From a checkpoint of a small transformer trained on Wikipedia.
Size: 8 layers, width 256, MLP 704 SwiGLU, vocabulary 1095.
Architecture: RMSNorm before each block, no biases in attention or MLP, untied embeddings.
MLP neurons of a small language model. Each row is named by its layer, matrix (gate and up: input weights; down: output weights) and neuron, and shows model dimensions 0-127. Each number is 128 + 24 x the weight over its row's rms, rounded and kept within 0 to 255. Numbers have three digits each. A neuron's up and down rows have the sign that makes its largest values positive.
After each neuron's rows, "fires on" lists the tokens most often at its 100 highest values on Wikipedia text that the model never trained on. A number after a token or word is its count.

L5.gate69:167149136137110157114096117152135120112090145109074128124125114051186107115130091123092099168126139132112150130139131132135148172102139115173105161104123141106071082132112129118130129106188117130106144131108177124137092096101118108118076159119170124181138140130173123123152106147070131122123096141153131101117109142132106141062122087153123155127100105102113108120127127089120119131163
L5.up69:109088071107173131140174116091104189130109146154103154159097112125101116154132104124119081120097113106149097134073106157140159135121129150127113101118112113111159126137157138133112130114151129109153117130107152092129143131135137157132132068106164124076115114160079144115137135161152126104164119154150146114165146120151107146124125132146148140120086134112150156147124125129114144134130
L5.down69:139098096110116134119134095141133143119158168111105142096090095095124126117144118137055148152109103143170167142169106105135110096147133121112116125117109155147117094176120147145140069119143080115144101127104115133119142144107124139099150102152137103148097150127141103090134162128115131092093112120092155149121139138130109124161131132076151098122102106142141114154141106148092123100140
fires on: " f" 71, "p" 11, "ab" 6

L5.gate551:138142153112115116157116103104112143131110127150114163109140132069150111139080101105157200121144156098134119111142159131148100110174125145117139143133153107144127099124113134128121140114109130107135133105095113142109141109125066131123141150132115133120149129081164127142135081116169104130124148128188100094155131127114124167128119158104076150181144143100088109156128071171157101113124
L5.up551:181102122074099076127097105135111093126083121128127131135084126100132170117104150147099115125125154088120114085140128160138155131108133128151089162110123111148126146103129116109123124162107122143139143125126122111110139144109123128102112125114097119147130126126123120108142092141123121126140125162153126143127089158111148139122110119096101104110145121135112129105112089156159100141179
L5.down551:156120120133145127124114103126126145153122132110130135115113168108141129084117129128121115147147069126161127132141163155141122105124111181124115135176092110136138139101171141104120115095162165141116093107101117166110109166132115131113157128126119053129128130163137155132147153114133172129159145137115117119149093085138170147149102100107170103152120146089095165103116115119154141142123
fires on: "-" 16, "'" 14, "av" 10, "b" 10, "ur" 8, " sub" 7

L5.gate409:127140130099102146141170105149106076113166145107120128133087138068153158100113142108097122151104148155100113128117104142109115102161106108108089137139127121126110141122133163141138118145125111146114169149117111139129130174108046120101148119131101135163169139135132146144148133144157130122167127113149124150133112166113109100137075200132141120117147134133099121108127103097159147113092
L5.up409:139134097154132107106116125101107099085168124127099110113094138091117126109110103100121121154144134085142123118118088144132095101143117084130085148141129124062094100119116113133117136151133096135109152122146134142127128123123104136096128147080147119160163143087104146117153108141141125095140121152132127109124080142130117161144125120135116109111109140168103146148099118139161134140141
L5.down409:093114147102120140136128143105178128115187110134148162144130150083127098111141121073115108132100124130127114148107110137113149109121133155099141102112130108116117150160124102160106106142117175104160142129120089123115177128127078122091116116138128103100146100165120116119120113104190168115132161142149173139129118138147129149163098136143143086124109097177172142147096091121156142114142
fires on: "b" 46, " ab" 21, "-" 9, " b" 7, " (" 5, "ob" 5

L5.gate504:174073129080082110118160127148106132096158124180111149115145146099155140128102112105158143113135096127150151145171132139137132150166144141100125127120131141097092136093087112102130152107125162128123137129160098117118099104151156083149164118146099164116119106102145085146064122138137102108159126122130133107144143042147077164136121128148110119106164153116113152134121156144125133120130
L5.up504:131153141192093166140127138151140088149131113127171133098136175107115126133142114163118148117172116144148136158148164135161133168111165124105127122174132149132143133136098109139120129155125126135136081089156156145122135104139134146104106126100093119097114092160096137123146137113097127154180146136157144129134137159151125145160134106099155117103114104140139145108181089118136149105103
L5.down504:125093112116123105107144120160095136102091076205092105116159144131110109131197105156121141105110106145119140141166158117111153085119114153110159135143137118142096135203137145142154113158114124116139112154098099129117161148157114133095160136127147120146113121136136106136157128164141103109128136102157139129131124068099121122150102142164152160102130184141113145148150115185094089095118
fires on: " is" 33, " " 25, "ay" 10, " was" 7, "ect" 7, " be" 5

L5.gate451:129141110118075166104143158123144152123113108152123128122122168122107115113146141111117144118162119142162166078110148127144134156123128161127155117150167117137109076171117145137125069146108156132133122154132144126121122114149185130140118162100118108114126121139129121154147111152096146085161123134121125119124111111127135120095126118104107152160159115148081103163163162193123092132117
L5.up451:129117114152133119110129132119101130125113108160143126092090107141130119081145128088125108162121102121121139123105132156131136097104153165142124134149121121100139169126118078109113125103129175106175101136140106138136165123128120155134163084149123118171161105147081149149156140168169148087131137163148114118119139120142113107081133161139116118126113124109118103151156121130122108137118
L5.down451:133168156160146103110152132110120149124085112081132107152134168152126152112116102104119113093138154121045114096123148100148126117119121139151157126135126086136115132121140134100099058203140153158120160118129154133103118158099126089107140123122101107129145132133147156116134128149101155097107124137171117092126104137123164090128082104105077147170083140106112150125131174175159158098119
fires on: "ver" 22, " pol" 11, " US" 9, "ive" 9, "ro" 9, "ol" 7

L5.gate120:127122140120139100130144118136124155128120119118108103130195111119146094080124113091101151140111086152129163152106163117119112145128100133113123175140114137162197105106096099120120105156119120127145139092078133118128160142156146128135143142145146126151072090134089137099092097149116125135123109113165131134134113150138158152141111173142116114121111133137122121133094122164155145132130
L5.up120:125155149149144127135083128155134134148120096151135142130135135098136085172106091150143140148154109096118179115089144085158091117090076141106118131130112135118112119100147116167170111105165139108115145085120106122129096099128109101149125156137121130115155119149181130134126072142122110079159138133143140102156108128113186119146101117189102132173108129166125154109085139109170106135120
L5.down120:138105142118110118112115124123094147130099146166080154141122141113180106113106125120135093104098095161078135166091146150142131121132128078123134149094116095130186102142138186112111104132106163165143094095106136133127114148147134134138071129120095097123108100162148128071140143126118105152071116126127159135106099162115118148128119165120129100115159125094145145171102125090129161129154
fires on: " all" 43, " rel" 18, "l" 13, " l" 7, "an" 6

L5.gate576:153147152083096143129149171135122160153137117165141141117122160118115141146145145156146143116086116132143083115115171095126162163127132103099165134141127132134159146143098096137119109135161151119119149159168114118133159132163131132139135143171155157123121134136093130103066119107114128138132114129107174112137099142131133092109152161114100186132156123116082147143138116154091091059140
L5.up576:146135090130130073095134094082151143115134103117155119092121109140140109129083143130141133123130124091119128140124105127115098156091104153143171152209117112118151133145131137077097125148103118124135143098152153136092144109150129100134133170148107126139117101085102137152137137093115122111150172115122111126115140093133165154110132104129160169147120144133094114167146100113119127071091
L5.down576:133159132116167095123101143112098126112156081102122161150138166113116151128122122119146151154136132128117095161145126154147107167107111126131148109132123161135110083125104109156150124105108110128116170162108121144154153093093119097129126120105134116145120125167157062142088094106105062141113129167174143125149062133152109128139146113072117130110118119145121172129106171115104111131101
fires on: " " 46, "8" 7, "18" 4, "19" 4

L5.gate566:168109148169103110114085141157114120108151132163124170123156173157136100159122136141143133096143106126130123114113135162106138116133141142174128134144151124142173119129140134099132077108115149158135115198126130112123087127122128142094124126133132129111153125124102158100148149113140089124151154148155139155116124078132128125089105154098103164123154129142140175137085085180170118093054
L5.up566:154089139134111106133091137122116161119081164181156151086144162179133105134148116154154154101154151134164174115119166150102133084143111124114088138117134108120149144134122153133148139092136103091111071134098061104128103106129131127146150119139131076117131144173140122156179113135125153109132132112097137176170116119120162083124127163117120106102137130124134132160123133158153149128139
L5.down566:123124119159086109141125108141165089126115164103070124134080129121101120147151120089134129155118151130179172112109073122072161100128113107100098100104144146119102143092121167112130156109165159115153140117096093097131117133122106159110133136127152148133134145117134093139135120151107154117126095133143076166191106127129117144102105134180078126109114115101097112120137151125152114145113
fires on: "m" 20, " im" 19, " de" 16, "un" 9, "em" 7, "qu" 5

L5.gate333:094131120148120121121129094159110161144105109119132160103128115120085104133086135148081086113157148092130152122125113103140098122128080134105109134127138137118113143107125113108074127159111134124128089146161096117071128136170121120115136116127094094108151173151100163156122072133109121113136100106091158131131148167090150117117153098156087134074109127116105124129129105152133097103130
L5.up333:135103127160080128165095159116101140119158120097092127122147123163176125118100163136137112136102151115085159119127130152161140111121118153100152138136095100115136135093154135098122156131125175142132108114164122175131135126138085151124117089159094104127100142117131129128137036106124138125135079112126096126146158146136141117139140167145110124077147135108095183180167101141132156069076
L5.down333:111136140139123143130152107154168145120123118098128114094106140084118106134135162104095117138137126074124135124166087100128156118101087118096099161111138126159060122107115174158141088118113102108124144149138103134160119108140140157161116160151140128121149092110132150139138102149121132141171127124099160159124147142146128121117147127116137124131067152130161083119109157123099131120127
fires on: "ro" 43, "g" 13, "ou" 8, "le" 6, "id" 5, "-" 5

L5.gate214:127136119106128090157154141135103147081121126129131157179136136124092079139115150108140113145127137146089116149110141141108094109145160109108166132132115144119121109107124083164136108101153122141133097137107117117174143171131173135114134120067104097124114095114146166137143151147149165109137119124156157162144108107143090109141160116129136137122109187079127097129108147157162127134101
L5.up214:156116101152106117113119148140108130152169129088098138144130146173121157100116120130138133147122168166131114169161162182131103094130150107132133169125128101130116146137154069132124146090157101074108118136131148147075127126100155172151107126145136129116110071142132134102094137096129137097104123129111145175189151102129077164098137125133109129061121113121148156126178101116153163118165
L5.down214:131132151132113111099152117120141135111138108077175141099136109131164119130143130114150079110111099131107108171115167121125120155115157121164132101148106147135125147130149116083134128108184146148105127064095135119128112149145123138115139169115177150120128128146113122122182143197125150154178156122118107144097169144161124153123168101132122138149165097121102105092097153131127124188138
fires on: "ed" 35, "ing" 12, "ok" 8, "e" 5, "ied" 4, "ated" 4

L5.gate126:104194160155135117115105164097076153129139067151127146077170176137069118123110144114144141170109128163156126147159112107135094099138120172141128121125108108096125133113134154129144109130104166171161103092120120119117123129145119171101132163114126101126159115114164158134123098122113150142107123128097100114143103152147140140138127171102141106118163112110125132147134121138135176069125
L5.up126:149058112189155110117119153108148152144117158147118097119097089102109145101111144138121166124136098099078140148141132148110128157119127115113102123078137126099145098154154093141126116107086172133115152157110085098129130093132116134124175145157118155150154129115129187094136173133106100105124131124120167142134104117120139125136135157160162139136172187142110112094119130134145134094121
L5.down126:131106166110138122138108142138121114140073118142137147127133129141130128138098103127132086130101138144118120079127095125092151085137132093133142145124125153058125154146143132129157186111107143105143168114090079140128130131111121126164094137158139137141088141177108142095166101149099125123135090085107125148137197103103117127097160081124091133148181126119129142122110103150144159103130
fires on: "ro" 17, " con" 13, "ver" 12, "ric" 11, "or" 7

L5.gate544:108122137134119117159110140100125168102149163133106148131172148172123110172135156080137152109114163144107162129111123126162123148160114158097114148145144125100090143118122123131148203171134118130099140157125125174099136132129137138060118106132094098145190136114175138117137151131102110137076126119157153112146118137129114117142127149109113142157144150113147165106113103155120130158083
L5.up544:085120120132096082076119106112117144121163137124154137137137106141153115170124142145091151148139107141165140085120171160110133171132101101163086155127134088100071155129167072114137148087140097098138134115118125141135127118154118146107096106148123131113128131120149107122196111090129151138116100149171111116124151118147081121151135144148126136134115140142142129114142089144141100135098
L5.down544:126182142151144085171125145134101155142144119126127141132114175128108095149131106124143151091131124100112134158133126081171132133092134160090128135105138120156066131111073120125083150151101116143103122098147126152133093146128133110173110147112110170137173108150205131121149162153126123131117097134164124138135108118108103114137132122127118112088112125107096096147127139157086127123119
fires on: "y" 23, "t" 14, "b" 12, "o" 11, "w" 9

L5.gate625:123161112090101167151091150192128149144101147115104140162077134121145122117133124131118137121126197115152142163125144121112136120111132146120136092146164097113136107098135105131108094169131148141109166133131100100142139140166113136096150161122137164103146172120129106098118066124103152161105166165130193160108106113143143104155115116157155166168096106167169148119151114136115097117114
L5.up625:079139131116090121175122100135130099114112153156103104163090065158109133118139116114152120144127118083162122112106108110140064138079118129132135112131122158152116116110099133156143133151159101109134123095132118111129085162168141149133110102169138135153166114145127113109108098117108143118102151146119138101130135081094129152126083147131119133134162165121114125123134112155160156092127
L5.down625:107134153190079119139114127144089141091160146131102095168150131150113101120156154111130096151133116150146102119102144093148134146121151139104151123151133130127153155147098067097134159103120114114154134125084132112074122106146084181131163118117159119147133121124088179077127134148136125085151132166145117117158123099138102152109136110206104099133119141097151154126111172148093112156094
fires on: " l" 33, "in" 8, "el" 8, "pr" 6, "ular" 5

L5.gate95:155137110125082108160095137142122115140121141097082110111104129186141166106136129090131144141130096141078127152125111075120141138087117143085133103153119140106136163101094122156117134143137124133121122106082112128123131112112122139119175137102035126126129117148123190173148108124163095156119094126144131122173113103137095126122164117175107157131167128121117111122143122152124125143137
L5.up95:082199126135153178148170122096105136168113125122153129149151104088142129117129129114195084100177099147145116107142144109125170112126114114097097129126125123091153136103125158133130142128122121111121108103161151153112096138109128109124122136120109109143133136139130130144101143161121137113115151169140132125170154154146126129105120121135106133106120138167144113113115178142141133116123
L5.down95:119120145100179148105126078137135143072105124128101128131078106093144129158114131123150161094108068126151143122122128114102133080157133097141128153157139136123152123120132085172127080137156165114068138178118108145111143159142124156109145140144159139142120106113130146040190154111131117139133175153144136170117125147153156143147143105059127123123100132130065155089114104150132153146096
fires on: " was" 44, " is" 8, "m" 5, " play" 5

L5.gate609:125172124113128122125143123174122127126148147156098170143168127099138121123124103144133092132139092168148147121149134165117143164101136099097112142100165103150091153099125164116130121131119145109186104133131098114124181136122143085140113126118131091140140165081155126173125089120129142130142081148141095131159116119090174104106185129156075130118110108135076110175145127139109078150102
L5.up609:120128148135148164128130102137137101116133142111142189072135145139094171127128125106107128142135134150080144083123109183134106156120100122070096168131065161152168146163139106108139117112065139140124098138075117136133155119113110156113142116084142095151100127182148140097131114118139116107151140089104064128118136161111117119117149119137095131118157121132113142123124128145123169099098
L5.down609:155121088129108134120136153121140138130092104131115107092123115137121152153152167130127157124178136151094121136100091147121098133108161146132128070087096119145196116152133154149112154078130119107127098150143090136114163122175148108114123143143137133139133197120126150197123135114138105094149165119132128133099130161164140113133136147124143135105164129146152144146109108118141131134135
fires on: "p" 38, "y" 12, "ed" 10, "qu" 7

L5.gate449:113107127135148151113105153129151132101141142107134117085166148115164078137138131121072151129143129145134143125092152165152141164179107129106165144109116167144178107129137143160116149140145133130114157166132133136072104125115119088106105104112121105146114149088128155166105126135101116119102124121095139130136125150162134148134164113136139082157175115101075108158101174162101087155131
L5.up449:101160099150111099142138129124156152147143146112111130085133100139133124111147137117148149121142120129131122187143166153205119139162180112128125107093095140138151145156153114138112152140122136104128134143143145139136127140144075112160121121116153107135130119131146171152139105142111183137080131135086169120130150155128116132124121130122174079138183106105097116143100123120126090122109
L5.down449:134132153123109163173150132143169110134119143144149158092145088153098148148154151077095105146154098112124132101136160125132152148145115105112149100121121107144127163135100091145135150151123142095144122145132164118119097088131136060152141098112111151111151094132140163181143122148149145130107114179119112116116161121169127145114143058124127132139119108136133115128126094124159101116160
fires on: "y" 54, "aw" 10, "emb" 6, "w" 6, " S" 5, "d" 4

L5.gate388:095119105111133111133116092096121121114131106112161114136162176132105123113164114114119139138179121170133142152124135073131095129083101115174167086172123148115135101123135095108132163115159142166111138134113139109133094170147144098119145159132100124122098157118135191119130111119185123130130083183148143140081133176139109122131148156163093127127129120103150089113147127160139141176136
L5.up388:136121085134091121150127121133091109103155152148140123168134140193115136096152084118143139140104105140140102145200147120127125099125140143150150107130137118129132139116130120111142142136153139132177147119091143125146127120118131149163132165118128055114153116142134116129129105123127140141122089129133157098137129099088100111115155140168136126159114127040125150143158111119135103132130
L5.down388:111105085116077125169127114124129103126077102110128109130095155180116141168144089036124145140163101167117132124130167128161092134113108118161150106128129137147123144098118149081142146115155149133147105139090112100123120102119159131177128157092122151113128174174119116098099111149126150100104113102126105095167199145146127152149129129198123135124138158136138112109122097170112148148164
fires on: "ing" 18, "ed" 16, "e" 13, "o" 8, "j" 7, " j" 6

L5.gate179:159181115124108138112105110113113125076126155104123093125129111090100142114143120089135104111131104156123125153130181115142146117117094148145149158151101116116120120138151136189142113140115080147169100120149159167152121138133090118112132127147167105139161128099166146104119140139116107071118103162116086072122100142152170136076156179096138101176113144141162157110118175125098152123106
L5.up179:123150138120112148125136112101141102120136097135158124096122139120131131168135121119103130127105124121106123136136115136134129138071114144086116126132144112128106171110143145149122164126135136137117114102131143126145155098137099104138131076125135123129146105202159093103155137157130130129149154176139130129124092163130126133132143143138119114089098176120165124153136112135137180097153
L5.down179:111156158132173089124125187121118128105122092131134147172174121094151130146168135140137136137167148135151111084077142117076122119142135136147119129139113100135134130160098148088129146149114170086131144094129127146086139063114127127148090141141136091158170137131056142116142138099093157167079159147150163141099127155120138140140121128129081150178148196135116131157138134146130120129095
fires on: " n" 30, "t" 28, " se" 9, " St" 6, " st" 6, " f" 5

L5.gate376:119102157110118124151143106096133121121126128191113095121135174156156153090119104164144130151171133089122117110138103115131086107116130136146114141129128105128095099158139145152117122159138106105118111152102116135079119144079101189156133162104129144171139116159182172100124070137115121162090084108125137127084166149162108138147160113156137150151100148124147104148140114121088128117091
L5.up376:084110127111153125090156121142145124118107090157103134124119106199127113119104111144129152161145145112142140139177104098141079095111117155111069159136140075119126117126112125139156089138126121116124104130115133087124140105120143133144123144114152143168116116111112072083121130144107150111123121113145143081095106111154162153127127072103109115090121118142130098133126109137147135106166
L5.down376:154156099135176116121133082083179118140108137108122140188114119097137162162134143146157128103125104134077166156143136114111148121117077107131126105144140107132105163133127141112120118155107138111098116140102143105126101088159131143132115106125069065115157128138135128142146166149137175152132080147157128128109103158141141151156155153117085125112133127122093120123108099113188148113103
fires on: "ed" 21, "m" 12, "im" 11, " ev" 8, "er" 6, " ab" 5

L5.gate36:129140109133108145132100082125138095089087087144120151125126158135157112159124075167145093115140138080111129115176112119182122130147131099117081139102123108134115136108123148143059123171073128173174165118132151123107108159169150110108103074174136169148157111128155109113146150117095076156127154102112098130122106141112110141115089133134110090093073127089088126156103133141130150141118
L5.up36:119120145134115117176120157116142122128108154112107171140142178121151163139141127139108152094114115128132121105131117183101143104069119122101093145133128134072133112158113101119130135081136093142177108148148111129144072111138121124109130102115134078156125103135110115175132142114141135122116122125143087104134112116080106116130111162096084122143126144133149140106146172107088145106145
L5.down36:132126157130179151111175121131138157128159138097156141112168101136154159153116136102134131159132123109114123140111124124123153149122119143139111122128138120169161139095157127115158150110170202131159108113170148117127101192144155089115147150078120144129075130137156102140151117122091137104104103075160100153158125123129078111143130135115109126123115107143098141152143147167129140172139
fires on: "em" 21, "es" 19, "it" 8, "s" 5, "y" 5, "qu" 5

L5.gate465:148139133137125124162100186137142127101105108148164129064107130138116122118128116087142113124112129071130087121121139138139125104144146151133125102149129097124126089136137118157136102119085128125131150142143111137116146116156123154094134178187122173159094132152101170118141120116097120183095142111093110130137114122145165135132132124123174164139135159099130140105165088122129159151125
L5.up465:115094051138112097146142156137137123138113120169127182082108121120077119112076083155136115103115136123164147117131162148089123115134146104145112095115126139139161084121146149102109083122133137127119128158109101141129150137163136130096128147159109110154112168132125137132125088146142062143131146120134124139112116116159126107137144123124155178182116107103131189145131102115119128117087
L5.down465:105121133119098115162143138140144128136128155124118153082162162133153138106092119130129102120077107082098115134081161139151140176149106149106107132152120177119129138101090162148098131146138118138156176110144134103135112094100111144086114141078116142140117150121119118143125086136146147138129125130099105162165135145153126134154147143149097128159116165135136143150140163138056103124128
fires on: "ul" 59, "al" 7, "er" 7, "inal" 6, "ra" 6

L5.gate438:151118143124159100161126100157130133151134170106148190095113106117114112176153112108149107165183131136107100163148081113123175084097139151142133149135149075123108088108097134132082104109127093140129181114090095145132081093125091145128109102129099129141159144104125085119089107124145147113116097131129120085123130176131130170143119129177146127097107109155132137158161128127163125178115
L5.up438:121119092146152108142121113137173158117112151130067154101144123081114096142142090152082080122122143103150162105105104158168127096155129106126111149116120097145130153161113148134126100115144062131167085133132161108119137140122098158102149145161166128120109165139114090094112123127175131141151114123126132121156141144109129114137145138111071114147115142126091127129121126128115112110164
L5.down438:129082158129114143093100100119109151141120102082153160186123148084102109158117132158092109131082128116071128135146114134127145131121158133132151152114106124132087184133115153138091172116133070191175144129100110106137101143120148147080129102111157135141130139134097142122133114123056127116107142170109102156106113114106141170158151167124154116153079101177118145132157122157107146107105
fires on: " s" 33, "p" 22, " f" 16, "m" 10, " S" 5, " F" 4

L5.gate500:129140142114156141151149131140095138177107122086168134128115173112142129132126140100107130101117051116153139079134140115117172169146149162138134096122125148149130093095149082083135145160166134119149156153124145131107109169101149124147155130122128150139074118122111141114130099145131125080149115161163116113082132136095117139176119145115129122121143107073107155128155151106095103108106
L5.up500:133106141151101124093128132170111141139134133090161126092144118191090134112130146088113151147146085128120156108135157125125181194091115108164131090091144109191142103137176145143135085175112133155170135140168121117137136176129150106082122096129108155121121126141123151140113137149135139114137067088145107131131102132094155155106120102079141188157162107142149092124151126130145087131160
L5.down500:146111135172107127132178139138110117129092149140145103143135138111108102145161112117085155121130133122083111101136155149127143101137125122135150096119104079131120210112155149085144147171158159114152164134103126127107110118092131141129109138133129108141140093149140107101125132163130107110125132098085128116112109102123098185162132127121118134144122072131153121121150147146138186149063
fires on: "om" 36, "ol" 22, "o" 13, "00" 10, "v" 6

L5.gate244:158131149125149142111067109107121109119112138113114133136164154089160150098128125139111125127164099161099104109129148123194126134151106161121157118172098141121124121101155121135104137113122181165091089132115134152151135101116138146150143131124148152102120110136127141133140152127141085152124086101121162133122129153122127089115139115124158107109146162105127162097080141113162151137133
L5.up244:130138115110117132076137108119158099132058108144145130123106152135165177114104118187113146120132148145145128103126136085098110136124156111128134123110113149115080103092107137086139135084151127077091091115152163182087075128146101113122109124130125115126152105121086128147115109141114125132149105106106116099111141086114121089125151148141119127093118137137093156106137160125163173112143
L5.down244:132160095072121139168113124113142116121080149133120104116128134152124129123133081121156133133142152102134148153164130129114150134104110161096121138155074108132132105112117114149164160138117144118101110154169126153116143137107134099096130134189124140050122148131150144133106168142104131118138131196164143168125098135143130130124110071153130139109113152144139093124135118133135120169110
fires on: "os" 13, " J" 13, "es" 10, " other" 9, "f" 8

L5.gate399:155150136108136111110133117131097112111131144103118140113118148085123096106152168123114124094128138118135144144135125180126131135140161163104108072084119129146152143121166146131138126180145110146156168150114123136150115099086094154083100122143186121069132103138120116128170151126135117131143111113162114126116166107144127133130146146136123153093111141126129140135119130156127097131125
L5.up399:149097133150115123159156124085086101154109084112131132170106125140113137108109168136139076140154160132122110123133156136135122136118108126113121146121152137135111122133144162148156139123174159145089103093133115119107109127139123112157095089130117158130138112155097128153117129117130114162140121150156158169110083102125117166121098128104141111152137151111115131103143116124155157068143
L5.down399:126081084147131121129144120125097118132207133122089113168137147145118115113134132183151141138087116100141155120102098126109133131137101152138160138120188083123120121137122141115109103114110108140123122133156130130158130126145097160132084111114127100204103133119114122143119135130165126178113119069121131130128159080102118091141135162105121124167136119140087106090134182105117142107103
fires on: "b" 19, "ar" 12, "m" 12, "or" 10, "her" 5, "l" 5

L5.gate221:111155164159137114160156118111170093127111101161063164147108105080118121135144113091122095130113131109123160113125130128167144148121132140104136094153140137143100156122168116073115139109143144147129124146119126113119136144122111085143122124168094138126191133127130123111137145081094114100087084116143121161115144152181113095158179111107132124147110134147141172093125135140119148151138
L5.up221:126108143154166149149101168092143110141098139118074130118116083138159175098114143119130165107152160126100110128121139142098109103125088091122150105143068133155110122131167115110132118135140067189118123126120097117158166133139095126115122115125115099116143131167127137115130110174088150115062115109132127136107130141128108099155111127153148095146135103074129148094140093188176106095150
L5.down221:067132102105159153136135159124140101136131096110089159176110068149084089136139098105052085149127145080136145129159173161122119132131153119157120142111132094124092126144129166096089122159138074172154126159142110117117150134131112138148161153108129135136116121111097122106140125157137142148133127116081093133151166140107108163145157160184159141129135136166195124177145107177167132141120
fires on: " g" 91, "g" 5, "arg" 4

L5.gate209:098152115160157121148118115131146111136149134107106154156128121120081114120143152110115146135103111138090110129143090142168132135121163137149112179122093138152084133146109121154171169097149107162156142105165099141152147130100093103173171128136152120127167157156145125130135125108141115147149138131170127131130177141134116156157126164159151095150123134126134115110088160167157158138106
L5.up209:104105106100163103140127141126153098096139134133117152169101093130113134127114113125127104118121124127103116122102118120136124136100115130126104150157108085169083127174118097132131103139098077139116124154162109144111118138137124095142140152135080091117132157118135196112126078138170111067126090172116138161120112149167134123175111148133153118159152150129117131119121134090103158158102
L5.down209:143129140104123156084134117071075121143091128111146157134127108165115120120155133157076145134109150119138129099174182111077114089151125111105137130123066127105118154130157113125124098153169116104121144123111097135127121105101166190143126112136177158150130146151114128137121127111137154106101152123113119132096140097144116165161124106223118104119101169128142088137173128125128128134088
fires on: " that" 37, " this" 14, "ed" 11, "==\n\n" 7, " the" 6, "g" 6

L5.gate198:139119084122179095119141146156131135095103105095174163060122106164144146172144122139128105104133134152131153131064105134118130132124129128147142119137112099148115096139138168087134114100145150144096132136140121138141140114158167092117100139139136131161135148129167125107151138130130174101121080131113106141140156129166137142112107140112120071136150139110114133111120125148130112121097
L5.up198:123139115138108153121143198113132125129184139142106114124140101110119173150154118128130122147143098106091125126168140158118143134100081119168095136134065128130100140141099062113106085181090132111141162162124140142149139141130090158117113134146116086132138148111137101157122143165135096136174184079138155119104140110139167107165098157088116139178113135120124162138114164127113128098150
L5.down198:143092153138118125157138146134148146124076162145126203095143147155134114150083113103132149148163119134098104102070131148123097094157186096122165107127113129118098117113109158129123116175135140142151088083144136115111124119103092129122150098078115107100151105184126133129128102124137121119136132101107138126124150112086108109102130115114118163114156144163137166138098137101131086112136
fires on: "y" 18, "en" 9, "le" 7, "em" 6, "ition" 5, "l" 5

L5.gate285:149130149110118124102129159124167173121116092176090147098096115180122120154118133110125129137107142127098124108131187126095095098114104116134150132159119125119173141132095139136095123125073133088168110095114077156164152099071086136158112117131135136106148120119120123116094102140122139121164148108158167135120122162144133144156099138093104160131107075152146146148129125125143086125121
L5.up285:118123129135094111145106139141099100094127129103101164136157144120115149137145080132151133101113129103116162118112143140082131121127132106121104102140144159119118102090122134146123122098094126122136180155082122167135149102162128147187115121135147116166169142115175104091161116116184123177101137112146163142164142144120148131120151178096133079091123110140130110130094108141152121133150
L5.down285:125143064143093137169154145122129103104105127112146155139071142141152125138119104111116168138120161153112099148158107157117121124135154125127128045152120136116135077138127100127174114126113094141140079161146139088096149139139173137155134138172136111146126159103112138110131165123155155137139147170126142141097122098150160187127093131178154148112134137163166121146123168102114147120135
fires on: " rem" 24, " l" 21, "ut" 11, "ur" 7, "l" 6, " |" 5

L5.gate261:136142115109133148116101148111114165102096165120130156126142132118168125126124114106149133116128116131197140072153119159126180108102139116134139161149147108082099137151101163112162061097172164149089152136103133125112147160172161195149140141130123150095131155140129133127146102075131167118143122129125145099119155131129153132142163122100143121105161157171104139109148140120128101185121
L5.up261:129176104128121130149122134136117146145109151123167125143125119084117151080150142114165163144131161112106135127137120099146100133142076153115140138143082148139130090109088145155197152190143141177091151109130141120128124126111110092156151099170094167115114143120120155170122143142117160126160138170099102095100186131135145130122084117111149111117147095171145163136167177115095128140175
L5.down261:093147115123138110144114131082127126082134154148130113168140136113110120098122107160115136115150151087128129081087078121156175094168118105116143111120119086116182113106144117130143189083122135098131138121134151153103110126151133137101117129145074141122081143122126166129140133174116096091125127160131106130102163124140161147179140101151109119103114110137161121157107162126154133116122
fires on: "19" 58, "20" 8, "'" 6, "el" 4

L5.gate298:137121101171134146126108116145111097169157138160118096151149098148144125105149144173089165114122133165090140149121145146092168093134120115140060104137099136126113120161133119126146129153134134104127135150100119134114136149145111135094173128138144111161140100131114167142152090133130113157177129106170145104122171124124121132118138141055137099135139157092122136111165158141098129137128
L5.up298:129172126108160169096168201127114145117111141108117107098102136115127098149115134135143135073103148127103111127117122130157154062134098140141183143092138127111139125121127135085170142165082152141156148137118131151152105142102078121176138097131136129106136155086153143142142136115125141166160097138141175115132159124167117113115138149158102148147135094096116143163128106154147119171093
L5.down298:089055101118074116148106102120179109089125117128129092170108115165160152090129145115074089176098090134096114118176132126129145125099166124125111157168113093096150131113102118151115109143141110108083120170169110089096125104129106137135096146122129140137119135105149141137113083121098106130140152149101147132133126136144122107104143140112139087126164117137127146088131147123153194119096
fires on: "ack" 14, "hy" 13, "ild" 7, "th" 7, "es" 6, "le" 5

L5.gate119:153161138122111109135127106101151183117134144156112117087157155075164073117140140107177170122110130151102112141122128113129130129087162084101140127128131145111118091121155142109105143107142142120120098094136140150104099099152101121129123118160097146105177147182127140183146142107127128142089105134113172096149154131116150126152118138147082124137140147120175111149156135120155151098131
L5.up119:109172140135132110155102102112125116126101112160121147107131164166150144134117165147118139099146144140136142155139148101127111130071133118153148159145141141122080107106166118112103177119138097134135124118122143108131157053148097138116160196151117150128101130136108137121148054103145128152100114135100150119111145144107123084128164121122147136127155129118113067142121128139181131121131
L5.down119:152099160185105126133146067124158085089130139143125145155084130113149112105064136125115097128121123113111134158153127159129112156126147097153163111135112134109102139175127138141093126117121097121125118128116110130105112114134168122115134143105058134145156091128127122096175115190143134135097111093101147141137115136123075165211172107119143139142146102134097121151102137131089137151143
fires on: " s" 34, " l" 7, " M" 5, "ate" 4, " g" 4, " m" 4